Part of a small language model's weights: 241M tokens, 7623 steps.
MLP neurons of a small language model. Each row is named by its layer, matrix (up: input weights) and neuron, and shows model dimensions 0-95. Each number is 50 + 10 x the weight over its row's rms, rounded and kept within 0 to 99.
After each neuron's rows, "fires on" lists the tokens most often at its 100 highest values on Wikipedia text that the model never trained on.

L5.up157:43 47 42 63 44 45 43 45 20 48 54 57 74 74 46 60 44 66 48 45 70 60 43 52 43 50 44 59 51 40 60 49 61 50 49 64 45 53 60 59 50 51 55 31 76 46 53 53 35 57 47 47 47 52 55 37 46 52 31 55 62 57 41 59 40 51 49 59 41 44 37 46 40 60 65 67 55 30 48 43 55 60 49 57 55 45 37 41 61 61 29 36 49 47 32 55
fires on: "ing", "ed", "ing in"

L7.up424:67 33 61 55 52 49 61 77 70 50 52 44 51 47 48 57 53 54 51 48 53 40 75 56 45 57 49 50 57 58 46 58 60 52 38 64 47 34 57 37 32 61 44 59 52 51 48 50 45 38 45 43 47 51 45 64 51 47 32 69 38 51 48 48 42 58 65 47 57 53 53 54 69 53 64 49 61 62 63 66 43 65 63 49 65 51 47 42 37 40 55 55 34 29 37 40
fires on: "ip", "b", "'", "o", "ob"

L10.up877:73 62 50 55 51 47 49 45 39 59 44 75 26 36 34 43 58 49 51 44 35 33 48 51 47 20 47 46 58 55 56 64 54 55 43 61 31 48 50 34 49 60 31 37 56 64 42 66 49 55 80 46 37 65 31 54 43 53 40 47 56 45 38 58 57 49 41 54 34 57 49 41 49 59 64 39 42 54 40 42 45 50 53 49 46 49 40 60 34 44 50 46 52 58 38 47
fires on: "S", " gr", "s", "ri", "ty", " Re"

L3.up796:55 56 51 50 54 67 66 47 57 51 53 40 32 45 20 62 50 37 40 44 61 38 38 46 45 70 64 44 51 51 48 72 66 43 66 58 44 37 46 65 55 47 60 47 48 55 58 44 53 56 54 55 38 43 17 41 58 46 56 55 55 59 43 45 53 56 36 62 51 39 79 49 51 53 43 39 53 60 49 26 49 51 45 59 55 51 61 77 68 40 47 35 54 48 59 41
fires on: "end", "ist", "ent", "at", "ast", "e"

L5.up58:46 45 27 52 49 47 67 62 39 41 60 45 51 33 49 45 44 40 55 38 38 56 48 37 44 51 60 43 47 42 51 57 32 44 51 55 62 47 37 67 61 79 36 33 50 71 62 55 59 67 55 58 55 49 56 36 52 57 43 52 45 64 42 61 53 35 47 50 46 34 55 53 51 41 49 36 51 29 53 52 41 74 46 43 50 54 45 47 63 47 39 52 43 54 65 54
fires on: "ing", "on", "ed", "p", "av", "c"

L7.up379:49 45 56 54 50 62 45 51 49 53 49 57 60 65 21 37 54 58 56 55 46 61 59 43 45 45 58 42 44 53 34 49 53 45 51 49 44 51 67 50 41 53 48 46 25 38 48 50 46 71 79 49 51 44 50 42 52 34 32 63 56 36 35 50 53 43 48 66 59 41 35 44 50 58 45 51 42 63 46 51 67 36 43 58 58 44 48 48 38 39 40 55 42 46 37 43
fires on: "s", "ing", "-s", " s"

L8.up498:43 57 37 43 63 35 59 42 65 53 60 47 61 48 57 56 54 52 47 47 41 69 53 41 49 61 80 52 50 57 44 42 50 52 52 51 59 77 49 58 58 44 48 45 57 68 50 44 64 42 43 40 46 56 38 57 39 59 39 63 47 39 56 46 46 45 47 60 50 55 52 57 35 50 45 45 60 55 46 38 57 50 55 56 50 40 47 44 59 56 66 47 46 33 37 55
fires on: "ent", "el", "\n", "en", "em", "ant"

L8.up974:46 26 61 49 35 48 40 45 24 60 48 40 48 44 52 51 55 53 33 60 44 49 50 43 50 41 63 30 44 54 81 36 68 56 37 49 40 56 57 53 45 34 33 57 40 46 41 53 45 47 43 36 51 56 54 58 44 49 38 55 53 57 45 40 55 53 71 40 48 61 57 54 65 52 44 48 62 34 55 49 46 63 51 48 52 60 45 49 55 43 63 59 41 39 39 69
fires on: "v", "im", "ac", "oc", " ac", "ian"

L5.up708:55 35 52 69 65 51 72 32 26 33 47 52 62 49 54 60 37 58 41 58 58 54 47 63 56 45 50 51 49 48 43 52 61 59 56 51 52 48 56 37 54 62 62 39 44 53 64 46 29 39 60 42 43 43 44 50 60 51 48 42 48 60 57 62 49 65 57 77 43 26 35 40 52 53 42 41 72 59 57 53 43 46 50 24 56 54 47 40 54 45 40 52 52 34 39 51
fires on: " first", "th", "ird", "f", " second"

L10.up819:68 46 52 47 55 65 46 72 43 57 45 77 49 46 51 42 59 44 49 64 65 41 42 63 54 43 63 53 42 63 35 54 45 40 66 50 44 60 62 40 51 39 59 58 42 52 43 58 35 58 61 42 45 49 45 48 51 38 38 53 57 32 51 50 45 48 40 48 50 48 52 57 40 77 45 31 39 69 42 64 53 60 59 60 60 58 34 48 50 58 36 37 55 57 34 43
fires on: " s", " and a", "S"

L8.up93:67 50 43 76 44 55 63 62 42 71 58 51 61 36 41 50 37 52 49 54 52 45 67 56 56 48 71 56 52 34 63 53 41 49 62 49 42 73 47 32 69 40 42 46 48 55 52 49 48 45 51 39 50 43 47 54 50 57 66 42 62 57 56 39 44 21 46 51 45 52 36 49 52 27 66 54 50 49 43 53 50 52 56 45 48 51 50 47 50 52 61 40 44 46 39 39
fires on: ".", "or", "g", "\"", "p", " ab"

L5.up770:46 56 60 29 47 48 66 45 44 53 51 53 55 46 52 50 37 24 49 48 41 56 51 65 44 67 53 47 60 53 54 43 44 49 51 64 63 64 58 42 65 50 45 48 44 52 56 71 32 33 55 38 63 27 67 46 57 41 34 53 51 69 62 58 47 46 32 44 47 47 44 49 52 59 51 54 48 58 57 55 44 56 51 44 35 61 36 44 55 43 66 40 34 49 60 53
fires on: "r", "p", "ol", "re", "el", "ur"

L5.up370:45 72 40 37 36 69 49 56 42 44 55 45 57 58 48 46 61 38 51 69 72 35 44 42 40 68 56 48 64 41 43 30 47 60 43 46 43 60 49 53 47 35 49 59 79 38 49 40 45 34 48 63 51 35 53 44 48 62 43 41 40 38 59 70 63 62 35 41 56 49 49 49 74 33 49 34 55 64 58 50 52 49 52 33 59 44 48 53 52 49 42 44 47 49 52 62
fires on: "it", "ot", "us", "u", "ap", "op"

L2.up491:42 61 42 58 60 23 60 51 37 53 51 42 41 63 49 62 60 39 50 46 58 60 44 37 30 48 57 34 54 49 50 53 70 62 53 56 48 60 73 53 33 65 60 39 51 42 63 31 27 44 57 52 40 44 35 56 41 54 52 45 56 68 47 45 50 56 34 67 51 56 43 41 56 55 38 43 64 44 47 56 41 51 55 32 50 50 52 39 38 40 71 56 58 54 50 53
fires on: "th", "it", " Grand"

L7.up885:56 38 34 52 61 60 51 58 66 63 38 55 44 34 34 60 52 47 44 57 60 30 52 66 41 53 56 46 47 67 46 50 49 36 60 64 42 52 57 49 64 33 56 47 49 36 47 49 57 65 31 47 46 45 24 41 66 50 33 60 44 58 53 53 63 55 63 52 63 50 45 61 39 57 41 65 45 48 51 77 58 60 38 43 51 52 35 54 69 35 44 57 43 58 40 56
fires on: " f", "az", "ic"

L7.up563:65 57 60 54 53 50 49 62 50 42 65 30 53 41 52 33 47 37 57 50 54 59 48 41 58 67 49 48 44 54 50 43 49 59 47 45 45 78 48 45 58 53 38 50 36 52 67 46 29 47 48 49 60 46 60 46 52 48 52 50 37 60 74 59 57 51 37 39 61 62 38 48 53 44 54 53 56 55 56 39 59 60 51 44 48 56 51 53 55 55 64 45 40 55 41 43
fires on: "el", "w", "all", "ir", "r"

L7.up89:58 58 42 38 64 61 50 52 46 36 41 39 58 66 53 53 52 60 44 33 66 55 60 49 39 58 65 51 60 43 61 35 60 57 43 55 41 49 58 40 54 42 53 50 61 45 69 49 35 50 55 43 38 44 34 39 44 56 44 48 57 40 65 55 55 43 46 57 46 45 42 52 44 50 52 54 64 63 42 58 51 55 40 29 53 67 43 50 52 69 58 53 46 57 35 63
fires on: "ot", "ad", "it", ",", "et", "E"

L5.up244:49 47 61 55 57 28 59 59 69 53 55 44 48 31 43 48 36 53 57 38 42 62 52 47 46 58 67 43 56 57 62 46 54 44 44 54 55 42 49 27 49 59 70 43 64 50 50 44 35 57 52 62 56 49 48 53 43 61 57 45 61 48 53 49 45 47 38 54 36 70 29 48 41 55 63 44 57 56 79 48 37 55 42 38 51 49 36 54 51 55 48 64 34 45 39 49
fires on: "k", "r", "te", "ri", "e"

L8.up406:53 65 62 50 71 39 50 39 42 62 63 57 54 44 44 61 47 54 44 75 53 56 64 62 48 58 43 56 44 42 41 38 41 67 54 40 36 23 48 47 52 44 61 41 60 58 57 73 63 47 44 48 54 54 46 51 50 56 59 78 47 75 48 41 41 45 42 52 47 54 38 54 56 40 38 38 38 62 57 49 50 43 44 44 56 45 28 68 57 45 42 60 46 37 60 34
fires on: " w", "s", "ains", "n", "-", " s"

L10.up633:30 42 56 41 42 51 38 46 45 48 50 49 58 36 40 51 59 43 42 25 27 53 42 45 46 60 33 52 58 50 51 30 29 56 41 65 53 40 56 40 41 60 28 55 37 43 61 49 47 52 45 57 48 61 57 44 54 64 50 65 50 46 60 52 53 48 37 51 46 44 47 76 58 49 49 50 34 33 69 56 39 34 51 45 54 46 46 63 43 46 54 68 60 60 51 46
fires on: " le", " pl", "o"

L7.up614:48 51 45 63 52 36 47 61 54 54 44 44 63 59 45 46 54 53 49 51 51 38 45 77 39 52 41 63 48 53 41 37 32 43 48 37 43 50 63 37 40 68 48 47 53 50 53 56 38 42 60 43 61 51 51 40 54 60 42 56 50 54 75 52 33 53 36 41 58 44 43 48 39 52 60 47 44 43 50 44 57 32 67 67 48 58 50 46 54 34 40 36 46 47 47 48
fires on: "h", "el", "ro", "-s", "ol", "-"

L5.up222:47 41 58 62 53 69 62 46 64 58 42 54 44 40 35 42 31 72 49 55 56 42 58 56 36 54 52 58 47 58 60 54 60 44 55 58 34 60 35 36 61 62 64 58 50 34 32 53 50 49 38 63 45 58 53 49 32 55 50 67 42 38 46 35 41 63 59 45 43 54 58 32 29 55 55 53 57 60 65 65 52 49 64 54 52 43 47 65 39 35 39 63 44 37 41 48
fires on: "ar", "er", "en", "ator", "e", "y"

L10.up290:57 51 46 33 47 55 54 44 61 54 43 42 42 41 31 61 56 44 53 38 50 46 57 56 42 62 44 43 49 45 52 61 62 68 45 47 58 46 52 41 52 34 30 40 60 55 40 64 57 54 35 45 45 46 53 27 61 46 57 26 53 45 49 62 60 64 35 38 60 51 55 43 69 67 58 49 41 59 60 59 49 55 41 60 42 60 40 47 53 72 27 62 71 40 60 61
fires on: " res", " gr", " Res", " Gr", " acc", "urr"

L5.up307:58 48 50 61 59 41 57 47 62 38 61 60 42 45 50 58 53 38 54 34 39 25 26 69 44 46 44 55 44 52 39 43 65 51 71 42 60 36 39 52 43 39 35 50 66 37 68 46 64 52 47 53 35 30 58 49 53 42 56 59 40 51 47 30 50 58 35 55 51 56 59 57 52 48 51 55 41 56 56 37 49 42 64 58 63 65 49 46 43 48 56 49 46 51 65 72
fires on: " Reg", "===", " reg", " ===", "ampions"

L7.up225:54 27 46 52 47 49 56 38 20 56 46 35 51 68 44 50 31 59 52 57 55 54 53 50 54 57 62 49 43 52 48 50 39 58 58 49 44 65 63 38 31 60 54 48 51 53 63 40 40 43 45 49 43 69 43 65 40 32 45 58 44 60 49 57 47 35 36 64 51 38 51 56 48 53 34 45 60 37 48 52 55 55 70 43 52 51 23 61 60 33 49 46 69 53 46 67
fires on: "-", " n", "ow", " N", "it"

L3.up406:32 79 50 47 51 56 56 57 53 47 53 49 38 39 37 71 54 49 45 28 55 48 65 52 53 34 31 51 57 56 45 68 31 72 40 37 56 40 44 47 57 51 65 56 40 56 52 50 50 40 54 55 40 59 31 47 56 66 68 48 44 44 32 48 63 62 29 61 64 40 35 52 45 50 47 60 27 40 45 50 50 63 65 50 40 47 41 59 62 45 45 51 48 70 41 37
fires on: " named", " me", " called", " Ben", " Town", " fun"

L10.up779:38 72 44 75 56 42 54 51 47 48 45 55 48 58 53 41 63 56 51 55 40 61 49 42 54 26 52 53 54 54 51 44 47 50 31 31 37 45 32 55 60 47 55 35 56 63 60 65 39 62 50 45 64 53 39 55 35 36 24 59 51 61 44 66 56 58 52 56 24 44 58 45 59 71 53 38 64 57 43 66 61 38 67 51 44 51 40 48 71 55 64 44 50 51 54 54
fires on: "1", " m", " Ar", " H", " h", " of H"

L5.up401:44 45 45 43 66 49 46 61 72 57 50 29 41 45 55 42 26 54 52 65 51 44 35 49 60 49 42 38 46 67 50 47 54 43 51 59 47 54 49 51 57 53 54 60 48 44 54 43 46 54 43 45 32 46 49 46 63 52 18 62 35 59 62 49 54 60 49 56 45 26 63 58 44 48 43 54 34 36 66 58 53 42 54 58 55 51 42 48 37 37 42 66 55 43 47 37
fires on: " f", " life"

L8.up205:63 53 36 61 46 29 59 52 60 49 47 46 56 62 28 57 51 50 56 34 43 56 37 40 61 50 50 38 35 40 39 49 41 36 48 38 53 66 55 55 54 50 37 40 54 43 50 44 51 53 41 56 40 45 50 39 34 56 43 51 23 67 52 43 61 38 45 46 59 60 61 62 58 53 51 52 48 45 60 51 55 58 59 53 38 50 62 60 61 43 52 53 44 56 59 63
fires on: " be", "a", "r", "er", "ra", "s"

L2.up569:56 47 44 42 47 49 60 35 37 60 74 64 44 53 48 50 35 30 59 49 52 46 61 48 52 33 54 58 44 68 31 42 55 44 33 50 53 60 38 47 41 50 50 50 33 55 49 38 40 44 60 70 46 49 24 51 60 53 36 52 77 61 48 70 59 46 40 41 47 60 47 46 52 29 43 41 38 45 56 69 68 55 51 37 45 66 44 49 61 54 42 34 56 40 34 40
fires on: " un", "ur", " Un", "is", "é"

L3.up329:66 39 49 49 51 51 49 38 40 54 41 53 45 36 41 53 38 48 52 57 51 45 47 37 42 48 66 54 44 73 50 48 62 57 44 45 40 50 42 66 52 55 71 38 28 47 59 52 50 52 47 64 65 47 53 67 59 62 41 63 36 45 46 59 65 60 46 55 55 46 57 56 42 51 48 61 52 53 49 65 33 69 54 57 58 46 46 59 48 52 50 64 52 59 52 40
fires on: " N", "n", " v", " L", " n", "e"

L2.up102:56 41 66 47 49 59 44 48 71 46 45 66 48 49 38 41 49 71 31 43 58 55 64 72 28 52 63 55 51 45 62 61 55 37 43 54 53 70 69 51 60 63 48 43 44 31 48 46 45 47 43 61 25 36 59 62 37 62 49 49 44 57 53 44 47 60 46 65 35 53 63 25 57 58 63 47 52 38 57 68 40 63 56 51 50 44 69 36 27 48 58 51 66 52 41 44
fires on: ")", " company", " date", "и"

L5.up392:52 61 38 44 58 49 66 60 44 48 62 54 56 43 67 46 43 70 58 37 39 61 63 60 64 54 52 67 41 40 63 63 51 39 40 31 48 48 45 35 31 47 46 59 50 36 39 73 36 42 44 34 22 47 46 50 59 55 36 46 55 72 32 57 53 57 40 44 39 64 45 58 58 52 52 53 62 53 38 52 56 41 55 43 59 52 60 42 30 67 58 61 57 44 49 57
fires on: "r", " life", "c", " most", "f"

L2.up52:62 61 60 60 59 32 46 59 59 36 39 56 57 65 56 49 44 54 25 62 46 34 60 41 44 71 59 58 30 56 61 64 54 45 79 43 48 43 38 59 62 65 52 57 41 34 55 34 69 32 50 52 44 48 48 47 35 55 55 70 43 50 53 50 51 61 50 59 56 41 48 57 54 56 47 42 64 47 61 55 47 54 56 47 69 37 49 46 53 49 73 32 37 51 58 44
fires on: ", ", " ph", " Ph", " n", " com"

L10.up295:59 46 55 59 33 47 63 46 53 52 67 58 67 41 46 55 58 70 53 61 69 56 40 50 51 53 52 60 32 57 40 50 56 53 35 60 58 56 45 52 59 32 55 47 43 57 65 67 60 55 54 48 38 46 60 71 68 49 50 40 50 42 45 62 57 64 44 56 55 54 39 57 54 34 55 51 58 47 45 62 58 46 46 56 48 60 51 50 59 50 77 66 35 38 54 64
fires on: "e", "E", "i", "ur", "ac", "esc"

L8.up119:45 53 46 39 28 35 57 41 43 54 33 55 60 46 48 36 39 35 38 42 56 45 47 52 70 34 51 47 37 54 48 54 45 54 58 53 62 57 64 53 58 63 55 33 49 59 33 46 45 52 64 41 52 60 62 39 65 69 36 49 45 55 47 59 50 50 51 51 50 49 49 59 51 28 43 52 45 33 46 50 53 69 54 47 35 61 39 40 44 48 49 61 57 49 58 34
fires on: " pl", "or", "pl", " Pl", " It is"

L7.up991:58 48 50 38 54 61 73 39 56 34 44 52 66 45 48 37 54 50 62 43 49 57 42 47 60 49 54 65 39 55 41 61 47 65 62 53 57 45 36 48 45 51 58 46 35 41 47 44 59 68 66 67 44 47 41 48 50 63 54 63 54 58 39 49 36 45 54 61 47 62 45 49 51 57 29 55 41 48 53 59 64 41 56 42 42 46 47 58 52 56 49 46 55 34 62 31
fires on: " | ", "r", "at", "ach", "G"

L2.up761:70 57 51 59 48 49 41 71 59 55 57 36 73 62 37 61 61 56 60 49 61 73 63 47 57 41 52 42 39 46 51 41 65 41 54 47 31 56 47 47 44 60 53 44 59 50 58 54 53 78 47 56 56 49 59 39 45 27 35 49 55 48 52 58 61 54 60 46 47 52 51 53 69 42 51 43 38 64 46 43 60 33 53 53 47 50 53 60 34 52 66 37 64 62 48 62
fires on: " prom", " ne", "ebsite", "ress", "ran", " U."

L10.up9:49 32 45 53 37 44 42 33 52 54 27 38 55 52 46 39 58 45 72 37 59 60 61 56 55 54 34 65 49 34 46 37 36 41 34 61 50 61 58 51 54 64 41 60 39 53 71 40 55 39 45 39 43 37 41 42 62 45 51 64 48 65 56 57 44 39 27 59 35 44 63 43 56 54 43 60 42 63 58 54 55 56 73 45 71 65 57 44 44 53 47 59 34 50 43 49
fires on: " ass", " Pl", " pl", "j", "qu", "ass"

L10.up145:57 59 51 54 35 44 31 45 37 54 36 72 45 38 37 49 46 40 46 30 26 62 48 49 30 37 50 66 48 39 61 56 67 50 56 44 58 45 46 63 48 51 47 76 59 49 48 66 49 45 52 65 36 66 42 62 52 42 49 45 71 65 45 43 35 43 52 75 34 53 58 56 45 58 59 40 53 56 43 63 58 51 68 63 42 55 48 41 51 42 42 60 50 46 63 38
fires on: "\n", "\n\n", " (", " $", "ver", ","

L8.up97:49 46 51 53 43 46 52 49 45 56 45 71 42 32 34 42 41 43 38 49 45 50 54 54 36 48 61 34 50 52 55 60 44 51 39 44 46 45 43 44 58 62 46 51 46 53 46 57 53 48 50 47 39 67 46 65 67 60 35 41 50 58 32 43 21 35 47 45 48 56 45 59 43 31 50 52 65 34 47 67 47 68 45 41 52 53 52 36 52 66 61 58 39 38 63 44
fires on: " \"", " $", "—", " (", "[", " '"

L2.up348:40 40 48 56 70 71 49 59 57 39 61 60 51 54 42 37 55 58 48 33 53 44 57 56 45 50 60 62 60 62 49 39 53 34 56 30 57 52 41 46 32 53 55 43 55 50 49 44 65 56 45 52 39 41 63 52 63 42 57 57 59 52 60 46 63 65 34 61 46 50 51 52 36 42 41 61 55 53 50 33 71 46 48 32 36 60 50 39 55 45 46 46 57 40 61 56
fires on: " Mar", " Reg", " reg", " Dec", "ab", "ched"

L7.up111:65 42 60 28 58 43 42 64 38 64 43 56 54 35 37 45 50 47 45 43 57 29 55 54 48 59 28 32 30 44 58 42 49 62 48 45 38 65 51 57 38 43 43 47 64 63 47 68 48 66 56 51 56 42 49 42 50 45 58 63 35 49 43 42 47 41 43 37 43 53 58 58 51 47 44 48 31 53 63 50 44 51 46 49 50 59 43 51 54 53 42 66 43 48 53 50
fires on: " res", " Res", " Acc", " cons", "es"

L5.up408:54 50 46 63 50 55 57 57 48 40 64 65 65 52 51 44 58 65 47 45 64 53 66 61 54 31 65 54 60 38 39 66 56 58 53 37 37 44 50 42 49 55 41 45 62 50 38 48 46 62 43 50 35 67 54 45 62 49 38 55 57 71 51 48 57 58 59 44 43 46 36 56 65 72 42 43 47 52 53 46 50 60 42 52 62 62 33 53 66 65 53 59 48 39 53 39
fires on: "c", "r", "ar", "av", "N", "vent"

L3.up479:35 46 45 54 50 64 39 40 65 38 53 21 28 71 41 51 46 53 54 36 58 53 48 58 57 59 58 60 53 52 54 59 44 67 60 66 54 42 54 56 40 47 54 63 75 45 42 54 55 49 51 36 37 45 50 52 50 58 54 38 59 47 56 51 49 48 51 41 60 41 51 46 67 54 61 66 32 60 42 37 39 46 40 45 62 43 59 67 58 23 35 67 52 60 52 45
fires on: "up", "ap", "ing", " work", " go"

L10.up254:43 40 52 20 47 47 50 44 54 42 72 46 58 43 35 43 54 52 54 37 46 65 56 51 58 76 34 47 48 33 48 35 51 57 52 51 48 59 61 62 41 41 58 47 51 47 65 52 53 54 46 64 39 58 59 46 59 48 57 52 59 54 40 49 39 60 33 55 64 55 57 52 32 40 36 35 42 37 55 60 69 43 75 52 43 71 51 75 26 55 44 60 53 50 61 29
fires on: " ass", " Pl", " pl", "le", " le"

L8.up801:52 47 50 46 39 49 56 42 45 32 69 54 61 48 46 47 30 43 63 48 56 50 59 39 54 29 39 65 45 57 68 39 44 46 43 48 46 48 50 62 62 48 50 42 43 52 60 56 25 45 54 70 58 43 50 47 41 50 42 45 57 60 43 60 54 48 50 35 44 62 55 59 63 39 49 48 62 61 70 63 39 46 53 47 42 68 37 42 55 47 49 46 44 49 54 62
fires on: "v", " al", "ar", "it", "al", "ince"

L5.up936:56 31 41 61 66 51 49 29 37 65 58 59 36 79 44 70 39 50 49 46 36 61 57 49 58 27 51 49 68 50 56 60 65 56 55 37 42 54 60 51 54 63 65 50 40 57 36 49 58 64 50 64 46 50 41 32 38 41 56 54 71 55 42 55 48 61 43 56 40 65 26 48 42 20 39 55 48 68 30 47 61 68 57 54 57 45 43 49 49 53 51 28 53 39 49 53
fires on: "at", "ur", "ac", "is", "and"

L2.up871:53 38 47 56 39 64 39 38 49 61 40 51 46 48 37 63 59 54 54 47 77 41 33 57 35 49 53 46 48 49 46 67 69 25 42 76 61 46 41 67 59 49 55 50 52 49 45 36 49 47 34 50 46 49 42 52 58 51 66 62 31 47 70 34 39 60 60 45 54 41 51 48 57 32 50 60 43 49 53 61 48 50 64 57 37 56 44 74 49 40 42 48 65 35 35 45
fires on: "ator", "inc", "at", "ent", "itect", "ist"

L2.up815:59 46 37 31 28 49 56 43 50 48 38 52 34 41 58 44 44 42 52 43 45 53 73 37 52 47 34 57 53 54 49 30 47 58 45 57 61 46 59 55 51 62 40 54 31 58 38 51 56 48 44 39 71 44 51 29 45 66 31 64 47 28 48 47 51 67 37 51 49 49 49 43 67 48 62 73 48 51 54 56 52 55 60 35 51 54 48 36 51 61 55 43 47 47 61 48
fires on: " Bl", " Pl", " pl", " Pr", " Tr"

L3.up357:39 52 37 48 46 53 28 44 58 57 39 56 53 37 51 30 64 53 50 55 65 54 43 57 52 75 48 42 47 50 36 57 37 66 47 48 47 43 40 50 36 48 41 55 64 40 41 27 50 53 43 49 52 48 29 51 46 63 36 52 45 62 67 57 46 53 58 44 58 58 63 48 41 49 47 54 36 58 40 74 59 51 49 36 49 50 56 48 64 36 30 43 32 52 56 40
fires on: " h", " Y", "ush", " Kh", "oy"

L5.up749:41 47 47 43 46 46 68 62 45 53 56 48 53 43 37 49 43 40 54 64 46 51 52 47 57 61 48 60 42 46 53 36 50 46 39 52 71 51 42 54 53 42 51 63 33 63 56 70 45 61 50 55 37 43 28 69 44 50 43 34 45 43 34 55 41 74 42 43 49 58 56 61 56 40 56 53 58 43 47 59 62 61 36 41 60 48 46 43 43 74 57 47 28 55 64 49
fires on: "ac", "ur", "op", "oc", "ure", "uc"

L2.up255:60 43 33 56 45 49 55 57 27 49 53 44 45 51 54 43 56 53 49 56 36 42 53 50 47 57 39 42 59 49 71 51 61 43 54 53 53 27 53 54 63 47 39 42 64 63 52 65 41 51 49 54 45 48 53 36 63 62 32 41 42 60 69 61 62 47 57 57 53 41 43 62 53 48 50 61 51 43 52 57 52 68 50 59 51 51 39 73 56 59 43 44 46 60 32 40
fires on: "ed", "ing", " for", "ric", "ely", "."

L7.up332:51 57 63 37 36 46 52 55 34 43 46 42 36 33 28 54 57 46 52 53 45 45 39 34 48 63 52 59 40 54 52 50 46 65 52 44 46 48 42 65 53 63 53 47 55 42 51 53 43 52 53 72 56 48 50 56 59 37 38 56 42 53 37 70 55 45 65 55 71 36 44 78 47 45 34 53 44 48 47 46 43 64 65 55 51 54 51 57 53 39 49 47 61 51 51 51
fires on: " n", "N"

L5.up318:65 51 55 54 59 45 38 40 67 44 39 43 45 50 56 46 42 50 50 37 52 74 58 30 65 50 58 44 43 51 51 47 55 61 44 67 64 47 59 49 49 56 42 51 75 70 42 37 46 58 55 54 53 62 48 61 52 52 38 62 36 29 50 48 46 57 63 48 61 32 58 59 47 66 48 55 52 48 56 56 52 59 49 42 41 54 40 54 29 58 55 61 61 29 39 47
fires on: ".", "y", ",", "-"

L5.up846:40 55 62 47 43 39 81 60 53 58 34 47 38 52 49 53 59 40 41 69 60 48 53 55 61 61 42 41 50 40 53 49 52 52 42 44 54 53 49 45 63 47 48 45 54 49 44 47 62 35 52 33 58 62 65 54 54 40 29 62 56 45 61 45 32 27 44 42 56 38 60 55 45 37 37 60 54 53 49 61 58 48 54 33 42 37 38 56 48 53 48 49 57 60 55 55
fires on: "ap", "ad", "all", " Com", "ong"

L2.up822:62 44 64 59 60 38 55 76 63 61 50 51 57 50 44 49 41 59 43 62 43 58 38 43 51 45 36 44 41 55 50 57 39 38 76 46 50 46 30 65 59 55 47 42 43 46 51 45 46 33 48 41 53 27 41 39 43 62 55 45 41 52 43 63 47 57 69 60 55 53 60 65 62 46 49 58 58 49 54 40 47 65 33 55 34 42 62 42 41 48 35 29 47 59 47 41
fires on: " ph", " Ph", " prom", " ec"

L10.up406:72 50 53 32 60 54 55 52 55 44 55 63 44 37 41 49 51 59 36 47 71 43 32 56 63 51 56 29 48 53 61 40 48 55 58 62 68 25 56 71 48 58 41 46 58 60 45 45 60 46 51 45 54 65 58 45 35 50 44 53 39 50 52 47 39 47 39 55 42 59 51 66 44 50 46 52 38 56 59 55 55 59 64 67 42 50 34 51 27 55 47 58 56 53 39 60
fires on: ".", ":", ",", " "

L5.up138:61 53 46 42 57 53 51 51 55 44 68 65 33 32 28 51 32 45 56 41 49 52 61 37 50 62 65 46 52 57 61 46 36 52 59 36 63 67 42 44 41 66 44 34 53 62 57 40 42 55 45 49 56 39 57 42 58 48 61 57 69 44 54 39 55 41 58 64 40 52 54 50 50 49 39 51 56 61 47 45 48 41 44 37 36 55 59 58 57 41 45 63 42 43 61 49
fires on: "e", "r", "ty", "ec", "en"